Weights of a small GPT-style language model, trained from scratch on English Wikipedia.
Size: width 512, vocabulary 8192.
Training: a variant of Adam for these matrices, 653M tokens, 9966 steps.
MLP neurons of a small language model. Each row is named by its layer, matrix (gate and up: input weights) and neuron, and shows model dimensions 384-511. Each number is 50 + 10 x the weight over its row's rms, rounded and kept within 0 to 99. A neuron's up and down rows have the sign that makes its largest values positive.
After each neuron's rows, "fires in" lists the words (lower case) most often at its 100 highest values on Wikipedia text that the model never trained on. A number after a token or word is its count.

L3.gate302:48 52 54 36 47 63 55 58 45 51 55 41 45 49 56 38 42 52 55 47 30 36 30 55 55 46 48 31 64 70 61 45 50 56 42 49 65 45 52 60 48 57 54 45 41 67 44 70 39 67 45 39 65 49 39 39 50 60 48 42 60 40 48 56 56 55 36 55 31 55 49 35 53 55 49 57 50 31 51 56 51 58 51 45 56 47 59 66 52 66 52 58 45 52 60 78 57 57 39 38 47 57 50 57 43 45 33 30 52 56 37 39 50 51 42 41 47 49 44 75 54 38 46 54 58 51 41 64
L3.up302:44 63 42 51 59 54 70 50 57 57 34 45 40 53 54 40 43 44 27 47 64 38 61 48 41 37 71 53 59 44 62 48 58 36 64 63 24 67 58 70 50 53 53 49 50 32 60 59 25 75 52 32 37 54 58 56 59 52 33 54 40 54 63 60 56 56 50 42 54 44 59 52 38 68 51 37 51 50 48 49 48 52 48 45 50 53 68 49 63 58 46 33 52 50 51 28 52 48 50 75 41 47 59 39 34 46 52 59 50 56 53 48 46 50 55 57 39 69 54 52 58 45 53 53 30 51 28 68
fires in: "he" 31, "you" 12, "him" 10, "they" 6, "aperture" 4

L6.gate690:42 46 50 44 44 61 55 40 44 57 36 40 60 47 54 66 39 62 61 39 51 47 60 44 53 36 52 61 61 58 53 53 43 46 53 42 51 52 49 44 52 49 65 56 36 47 28 60 48 54 59 43 63 62 32 66 37 52 60 72 67 51 46 44 58 49 46 53 55 73 34 42 58 56 55 62 37 58 50 65 47 52 60 58 59 38 60 68 47 41 35 43 53 18 48 38 44 61 52 66 52 52 63 35 67 49 42 35 44 59 62 41 48 50 46 35 34 50 60 46 42 38 56 31 46 51 53 39
L6.up690:55 47 46 49 40 54 49 56 48 49 53 28 39 39 62 70 56 50 38 40 59 38 63 57 54 34 43 42 43 41 47 38 44 51 58 55 58 39 31 61 51 40 72 46 55 40 19 43 36 55 71 21 36 68 56 54 47 54 52 50 57 50 42 45 56 51 52 65 48 64 51 31 67 57 74 63 46 69 64 33 50 54 63 49 61 60 38 50 53 40 63 61 49 38 45 34 63 50 51 53 28 29 37 62 41 58 55 61 72 48 66 52 45 44 33 30 54 51 42 37 46 34 55 55 50 63 46 35
fires in: "received" 19, "won" 13, "given" 6, "awarded" 5, "awards" 5, "hold" 5

L3.gate612:44 67 55 64 32 39 58 43 51 51 29 51 59 51 52 44 56 50 33 41 62 42 46 73 41 48 45 71 53 60 74 44 44 33 50 54 49 63 58 44 40 71 57 52 53 62 44 47 57 44 42 54 54 54 55 53 55 77 50 45 50 27 46 48 45 43 60 51 46 33 42 50 37 44 72 48 59 45 55 56 62 57 34 52 49 56 37 64 32 51 61 43 48 52 52 54 54 45 57 45 61 51 81 59 44 67 52 55 53 54 38 43 52 63 56 56 47 56 49 59 50 28 58 61 50 35 49 49
L3.up612:77 59 52 47 59 65 63 61 44 58 40 63 51 44 52 61 49 49 72 57 61 53 63 61 64 52 63 59 56 49 62 64 51 52 36 60 46 54 47 44 41 66 41 47 48 71 37 49 46 56 41 49 45 54 27 56 50 57 56 50 46 40 48 50 33 59 56 53 46 51 60 62 56 45 72 68 56 63 50 44 66 41 69 55 48 46 63 37 30 47 47 44 43 49 33 48 53 35 48 41 63 42 49 53 36 36 50 60 53 40 55 64 43 60 55 48 33 53 53 50 48 63 54 43 52 39 63 51
fires in: "on" 86, "of" 5

L6.gate113:36 55 41 53 50 74 53 55 50 32 63 49 38 47 70 63 45 40 47 34 47 39 66 35 47 36 45 63 67 52 57 72 60 72 51 51 51 60 48 49 50 39 48 67 27 43 68 58 40 41 47 44 53 39 47 42 50 32 62 62 47 34 43 74 38 58 66 57 54 70 50 46 64 45 44 63 39 42 43 65 55 53 68 55 44 48 52 43 42 45 70 61 49 68 48 68 42 64 49 50 37 48 51 61 44 48 48 49 49 66 61 55 50 39 47 52 27 46 57 48 49 56 50 70 40 68 59 42
L6.up113:54 46 38 55 50 64 65 57 59 46 53 53 45 34 49 47 54 42 54 46 47 61 59 41 57 51 51 48 57 54 49 41 46 61 49 54 54 69 46 38 33 44 57 48 40 47 53 39 46 27 48 48 49 45 31 46 55 38 50 45 35 43 53 64 50 40 47 55 52 62 67 51 63 51 54 49 52 46 44 55 34 42 67 51 40 58 72 61 32 43 63 41 41 35 43 48 36 55 33 52 49 56 39 51 61 59 54 61 43 60 59 73 44 35 51 58 32 40 40 48 57 48 48 56 67 48 47 42
fires in: "only" 20, "both" 19, "mainly" 7, "either" 6, "often" 5

L6.gate1163:33 65 48 54 53 42 56 63 54 44 57 63 26 47 62 53 54 56 53 31 66 38 69 41 61 51 48 49 38 50 55 54 53 70 54 48 34 50 57 51 40 29 58 43 37 42 30 69 45 74 78 56 37 40 57 45 61 52 41 57 52 40 55 56 34 44 50 48 38 64 40 55 55 43 39 45 39 58 31 62 47 55 56 55 47 42 58 63 67 49 45 64 58 58 61 52 43 57 58 53 48 62 48 60 56 59 27 58 69 61 51 40 54 54 50 53 37 51 50 70 43 48 29 55 35 75 44 41
L6.up1163:37 55 43 48 49 36 58 56 35 46 46 50 44 51 48 47 67 70 64 38 46 61 46 49 52 44 46 36 49 53 57 48 38 64 37 56 51 54 63 52 47 57 25 61 49 43 52 67 29 55 18 48 48 49 30 58 57 37 45 34 56 46 44 44 42 64 50 56 57 56 55 58 46 41 68 36 47 53 41 66 55 46 62 39 53 72 44 46 48 47 43 48 56 64 49 49 43 59 44 43 61 44 39 79 46 38 52 41 44 25 22 38 47 61 50 43 63 67 70 58 54 59 53 46 47 46 52 38
fires in: "that" 37, "which" 33, "shortly" 6, "what" 4

L6.gate1311:51 51 38 50 54 62 40 61 54 55 33 47 47 41 61 52 59 58 54 31 70 53 51 60 39 46 54 42 43 45 39 40 40 37 38 38 30 56 34 67 49 57 60 32 65 40 55 82 66 46 44 44 61 53 55 55 39 59 52 47 57 55 37 48 41 54 54 52 35 71 52 44 39 53 36 54 46 73 53 69 59 55 64 59 47 53 41 61 54 33 49 41 51 62 34 33 54 43 57 50 64 55 76 46 45 48 32 36 38 59 45 45 45 47 53 41 63 52 47 42 52 40 28 43 67 55 59 62
L6.up1311:48 31 38 56 56 65 47 56 61 54 47 39 64 44 48 47 52 55 36 48 50 32 38 50 43 51 49 57 66 60 44 43 39 50 37 41 53 57 56 62 45 62 68 58 45 56 44 52 53 64 49 47 44 46 52 56 54 49 45 55 44 46 40 32 55 50 39 53 60 52 58 27 42 36 51 62 59 70 40 47 78 39 61 62 44 63 41 45 42 45 43 25 40 54 51 34 47 59 64 27 54 52 53 45 38 30 47 44 51 45 67 43 44 58 56 50 53 53 45 46 45 32 50 53 49 63 46 49
fires in: "name" 22, "named" 16, "called" 9, "designated" 6, "as" 6

L3.gate400:57 44 62 45 57 66 39 46 63 50 48 42 63 46 54 56 49 47 47 64 55 41 67 49 37 54 37 63 65 36 48 45 67 64 56 46 45 44 52 55 54 43 37 55 53 60 43 59 47 59 34 53 48 46 57 41 43 54 45 50 67 23 43 58 49 62 35 44 46 49 44 54 50 64 50 39 38 49 56 58 39 67 60 38 58 47 55 59 45 45 44 46 37 37 47 34 52 51 40 35 29 54 62 49 45 47 49 39 46 64 45 49 39 72 44 45 71 58 56 42 27 47 45 57 67 33 51 48
L3.up400:56 54 50 51 56 48 71 58 62 40 37 54 41 42 53 63 57 53 63 53 51 57 49 41 54 47 68 66 65 24 45 49 67 51 54 41 55 55 30 57 32 53 46 61 53 39 79 37 53 50 42 24 63 50 42 59 28 45 51 56 34 24 56 56 50 42 52 43 44 38 63 47 49 53 45 60 64 58 52 49 53 42 57 52 53 58 67 63 61 50 40 49 29 52 62 41 45 49 65 57 45 56 38 48 41 47 38 60 58 67 55 58 45 53 53 46 41 51 63 50 54 60 46 58 49 66 47 51
fires in: "film" 34, "films" 8, "production" 7, "ring" 5, "record" 4

L7.gate1005:21 56 58 63 47 40 55 46 43 49 66 54 48 43 56 49 32 66 53 33 49 27 65 45 55 41 38 54 54 32 57 59 67 52 49 63 40 56 58 43 60 58 49 42 49 31 45 54 38 57 31 51 48 33 54 45 57 28 70 48 54 44 52 55 54 61 49 48 41 45 65 58 44 43 57 55 48 29 71 68 44 59 51 44 50 48 44 29 60 47 37 49 50 63 53 74 65 41 37 51 43 57 58 67 46 58 57 62 69 33 43 50 54 62 40 24 50 23 38 73 47 52 50 44 44 48 51 64
L7.up1005:61 69 40 61 38 37 63 53 52 41 50 49 54 41 46 45 47 45 46 45 38 17 48 34 58 63 41 50 48 70 54 46 58 30 57 47 70 38 62 43 43 57 52 50 59 42 57 54 34 47 38 42 45 52 34 44 28 41 41 62 70 53 45 62 57 64 39 24 53 48 49 55 41 54 50 59 54 49 51 56 52 52 60 58 61 47 41 48 30 44 52 57 64 51 52 46 57 54 50 53 44 74 41 55 55 53 67 48 38 61 36 41 56 51 55 52 33 42 44 69 51 40 57 64 46 51 52 60
fires in: "they" 25, "we" 11, "ve" 7, "you" 6, "finally" 4, "i" 4

L3.gate912:42 44 47 37 44 58 58 54 60 47 43 43 61 39 37 49 55 50 63 48 44 37 58 56 50 59 37 40 58 64 40 51 42 46 20 57 52 54 62 53 63 38 44 39 42 46 48 50 55 46 51 50 44 45 60 34 45 36 55 36 51 57 43 49 51 69 39 43 40 47 52 38 73 48 49 56 32 52 38 69 71 50 49 51 57 48 54 52 62 56 62 52 56 59 73 38 38 53 36 52 49 59 54 49 58 31 58 58 51 51 44 49 59 63 52 19 66 76 73 52 48 37 51 56 38 52 36 35
L3.up912:48 52 64 64 54 67 50 61 49 56 51 56 63 58 55 48 40 58 47 60 49 65 58 39 54 56 45 49 61 57 64 40 51 61 48 66 47 46 44 79 37 54 65 51 41 51 45 64 60 39 63 53 45 54 51 60 40 47 52 57 42 55 52 47 58 52 52 51 42 41 39 38 43 51 46 57 57 43 52 52 77 54 51 48 52 34 35 62 58 58 63 37 45 48 62 58 51 66 56 57 39 53 60 46 56 48 57 47 43 39 78 50 59 61 56 36 66 55 57 49 55 45 68 41 55 73 58 64
fires in: "are" 69, "were" 25

L3.gate1036:58 44 51 64 44 43 52 42 25 63 56 50 56 56 46 64 39 39 49 37 40 44 37 62 55 51 39 47 54 44 51 54 52 60 57 41 34 49 54 27 50 46 58 51 65 46 48 61 44 42 59 65 53 52 38 39 42 31 39 33 41 54 53 59 58 60 38 53 67 30 55 58 54 48 80 39 65 58 46 38 38 57 45 55 51 64 45 39 45 59 63 56 48 69 70 42 46 66 47 34 37 63 61 53 60 55 59 41 37 42 57 53 68 45 54 58 44 65 49 47 52 64 52 32 43 39 63 43
L3.up1036:48 75 55 52 29 67 56 42 37 34 62 55 59 59 38 47 29 57 58 40 58 54 53 37 45 52 54 63 46 63 61 56 26 52 55 51 48 53 61 69 45 61 69 70 46 34 59 49 34 49 53 46 59 31 53 46 55 33 45 49 69 63 60 46 54 48 51 37 43 72 57 50 50 63 51 35 64 41 59 44 70 46 51 56 50 58 47 67 60 58 56 48 59 44 72 61 44 56 50 51 50 58 49 47 46 46 47 56 47 47 67 61 56 64 33 45 37 45 38 50 43 42 45 64 59 52 52 43
fires in: "up" 37, "000" 15, "met" 5, "mausoleum" 5, "upon" 4

L6.gate935:58 62 37 47 67 59 50 52 71 46 46 70 33 41 54 66 57 35 41 51 53 41 55 47 68 36 50 51 51 51 70 60 45 55 49 48 24 51 42 30 67 39 31 58 50 26 47 47 65 48 54 55 48 56 66 53 39 41 52 41 53 48 54 51 48 51 56 59 54 42 53 44 42 52 50 69 25 65 46 49 41 43 50 38 58 52 64 56 41 44 57 34 45 47 38 54 32 54 54 62 51 60 58 41 37 61 48 53 48 53 34 55 55 46 60 37 32 55 46 54 40 46 55 40 61 46 60 38
L6.up935:50 45 33 43 47 49 60 36 35 56 45 43 62 54 60 39 45 52 44 55 53 58 57 61 55 42 46 53 58 54 61 61 46 70 57 64 56 54 45 56 38 39 37 34 60 39 61 36 59 47 31 59 54 54 54 75 22 49 48 51 60 41 66 59 59 63 62 40 56 42 42 48 50 62 41 45 46 36 49 61 53 58 57 40 64 38 49 66 49 42 53 62 58 42 55 46 56 42 46 51 58 58 44 62 35 44 55 60 41 51 32 60 53 56 65 49 27 75 55 63 44 53 49 64 64 36 33 54
fires in: "of" 14, "after" 11, "to" 9, "following" 8, "before" 6, "later" 5

L3.gate716:33 61 55 54 55 51 72 59 48 41 65 53 57 43 53 29 68 36 45 45 53 56 44 34 54 40 45 73 53 49 61 54 48 40 38 44 48 46 51 67 47 43 58 59 40 50 61 45 47 35 64 44 52 56 46 70 61 32 45 44 60 30 52 52 37 56 47 56 50 44 34 44 36 51 43 55 56 59 56 37 30 33 56 65 42 66 49 29 47 37 40 43 58 64 64 64 46 59 74 49 42 54 49 60 68 54 50 58 52 43 64 54 65 62 54 72 54 28 64 58 57 55 50 59 49 58 45 41
L3.up716:61 54 41 49 55 72 39 58 60 52 59 42 49 62 35 47 62 33 43 51 34 65 60 52 49 56 33 58 36 66 52 56 53 52 49 62 49 43 53 50 47 56 47 54 36 44 59 57 37 41 47 48 48 43 65 62 72 55 43 52 64 54 37 70 43 47 52 58 50 38 44 62 51 46 36 55 62 50 76 43 55 49 67 48 49 56 47 32 72 49 46 53 56 54 54 56 50 64 52 54 52 49 52 51 51 41 34 55 48 53 52 27 51 62 39 57 66 33 57 59 64 70 49 50 54 47 58 49
fires in: "new" 55, "service" 7, "services" 4, "st" 4, "washington" 4